config = dict(
    num_key_value_heads=10,
    vocab_size=2055,
    init_std_up=0.0319,
    optimizer='adam_variant',
)
MLP neurons of a small language model. Each row is named by its layer, matrix (gate and up: input weights) and neuron, and shows model dimensions 96-191. Each number is 500 + 40 x the weight over its row's rms, rounded and kept within 0 to 999. Numbers have three digits each. A neuron's up and down rows have the sign that makes its largest values positive.
After each neuron's rows, "fires on" lists the tokens most often at its 100 highest values on Wikipedia text that the model never trained on.

L2.gate620:465487466534537526491440472453431501530518462411489446504510529507472537460503526472501499514551522467531508487453514540475519538482448495497451438514489524394438499456449503450495513458528458515509525505493491495464475518563426504478477480439510452447493522453542468493478543469462526509
L2.up620:465472440508410481549451506476542516553468519478521522548499555454512482456521596495533520489563571489534584504512485523515467515535506572555451552472540462434460535511479472424450545410498528472491480550583493487499511447556478443539514586456555492490497530468491496380443470526474422536
fires on: "P", " qu", " is", "p", " Qu", "Q"

L2.gate378:478542572463463500502586486460494492520470433502528477464513530500482430474454608447542504416565518540487559477517479469404508492506533396467458477496498461501561497571505553481536480501462526456461509405508476491550575470559452481464491524451467503459579472443564524455493499519506488470
L2.up378:442421518557526568512482459530509537505472457435470554526561438509469460504499493480507544510494560521466549496491543585552508447515477462448426558489490481469500499512535514503486496446474491498511508431527424531513498536502501496471476503448453453484604429516511549503486437459541554480
fires on: " such", " along", "ike", " also", " show", " Year"

L4.gate313:494469526496470499531478461493460483477528459532391456466526518492497591446521519502535539521555446434488474445502458529594494409462485484503452464569550515485545487534505520483488498523484474465530564515453485445464529495518526441516513514516511431426513516437535510518422522430485467500
L4.up313:469510495465525463536580457456459545539498537542581480532572503548529536487524446501514498481469507455554481418475462506479479492523561512550513531508425497486492527517505461542457504385482444522481499498558511496485460431471509515538477489462617535473499551493489444508488546531509520522
fires on: " was", "oin", " is", "u", "ubl", "P"

L2.gate17:592528499580455449465529470455517475501512553508447491471476481517522596460550465499520558502456521478512449508537522495540504480500526486535521544524566441498467607445492531480529548569500547548549490463610457457539508548466581487544506459537428504538505588515532458498474506466510423481
L2.up17:486534515505487488581546558516491448423491522552494539562494508572542452577509453504543468430412501564569504500474561463490446583577460505536511452488481472467419410464507507501542455510542492519501454503506481500503474468494523553447535487468553556485480549539482511524523486484542451464
fires on: " by", "her", " both", "=="

L2.gate717:468565478516509491555529492488608462561482551472499528500505575416624488475484451508526492468480480514510505488520402559476453488453548525648494491548434527492555472511552466451441559534557546490516510434521517470511450526509492515519511483457533538484510445474482481503479556503541550445
L2.up717:486497512434495421549548560520502456530452545516541507487511566570528464520461472533520519482574446456611475501542527536463479576466454584562525496515432561516497514580524497498495546511525565489482491508514501501500410526502492498482476515480561492434477499484480540477468526527516448457
fires on: " (", " [", " \"", "—", " '"

L2.gate277:453464557533500526529444526509497554411570524456433436518531445465512559518435557497584528386489508496491597480432542481491532496445396491480550592476491492478521510515549479457437543561509549493562531509471585484522511494543455449473462539476498557443529471507500460482522465454473471472
L2.up277:482552497472529524475487573535511546502543529461477493592545511502502522469530530497496445477477482474478562517493523451472596456529507489577490508469502527501473448471471510505467528524517509535499502515487495540496481485506491480518521483554498497530523555506534522404547516531459485515
fires on: " un", " dis", " fin", " under", "is"

L2.gate110:608520549531530425547486499503485484473532472514538441467465485532497507490494527511477503534476450489444572555507462422507517481469512554474531539520538503518571603461460505495521476583523449449544463455562487460566496541485482501488511486549463603553521512426479514565514518547461523587
L2.up110:542456492547494481561510513472481537426508537577517486563493495501495443477464487572482508538527429556492479547519528511531506495521509608531466491503518434494430493517466581542481485653534454490499555535528556467469491497563522477457450446485536536356479437474532517550478495516527507552
fires on: "h", "her", " by", "at", "ity", "6"

L4.gate176:395520491436487477514433509534458467448483494461530584411540414473518505514470510456519531552480512474486543521583501483405506480481477464492530476486533550502485505493493527545478510438577497494448505462462505479543529484494525507493483520478429569511514438451437436530509524403547446459
L4.up176:458453526480488420538501517490465452502516499500475455499468424520520546591500554437468463497515500504548497477472588521462456544498438447540503501530496470611503532527481529547514478518554516527476540494539557550501506525591552515481462498505507511484417488490525568510468581432575569549
fires on: "o", ",", "ro", "io", "co"

L4.gate67:481450501482491559483507470466443470568559485459555445557499485498538503539453545527535463503479493446463460490487533517506519441471550495415496555547496495470520511524504567574477502516429475596558511473462501524430529501446453456505429550514562488523481470484508595500496504521555498455
L4.up67:517444472540391488523545513470514513523582516546520433525485536505531488517509519484503509520474526457453459499559504458502464525584457523449473427535443505493491519525467504537533427547523467548553484436514492533453475564518506464534465402539493499506477519527545489519523476560551515489
fires on: "\n", "\n\n", " |\n\n", "===\n\n"

L4.gate653:423533567511524438491537527443505472533465507429510490451508497452591508506401534500495532466519575473524506484495487480508479487549464446490496471459431563547508508464485455504501580463535555528482469438564477479509468484534528530456464461470469530553491452464544432440589516487564470430
L4.up653:492486406544453546594439458546523460547438497582573450471483459538540396502476448521486501561516457523520474562513471469454447526459459494482570431552513465518460499471483525480478482487522450490489511410492483559520531525532496466470513510494478450495499533440412449530421528534484506534
fires on: "est", "ient", "ec", "ont", "ug", "pis"

L2.gate215:534518549566516464523499465541466521518463516461477451518545585419488472451514572481471556582520564548472565495456460567535474525551477492524568458449455448520543517556499515453495545489489498536504479557462543485494523459413503501538481510511465523454512567402529504486526436557481491452
L2.up215:550504537547563498552540507475520488549427450435443467432532453459489444481479435500504609451462493507503513483492498450485506473524447496536515507454542553543559503424481514429497506473463475572529522444469555499487512453508504543552515437558499468557505468448529450491445505529500461482
fires on: "C", " Har", " Car", " hel", " major"

L4.gate238:511542537485509496492545468507539501494472544538515471496458495413543536434467576421540527514550467476561546420529537554506543504566472451504513449452539551546565526524500508524478522543488591518447488406523485461513496481459495508433510507506537457513499519530465508513459561497574488510
L4.up238:504517458486505499467497452550413467465424477556518504475495439520492512453484453574552527530434507569612511483511468515556481509477447519489500522433522558531493565517467451474535453462471536483486452471594474552507523447420475567508485423576488464530498532506396476513547454531450551488
fires on: "ug", "est", "il", "ot", "am", "ish"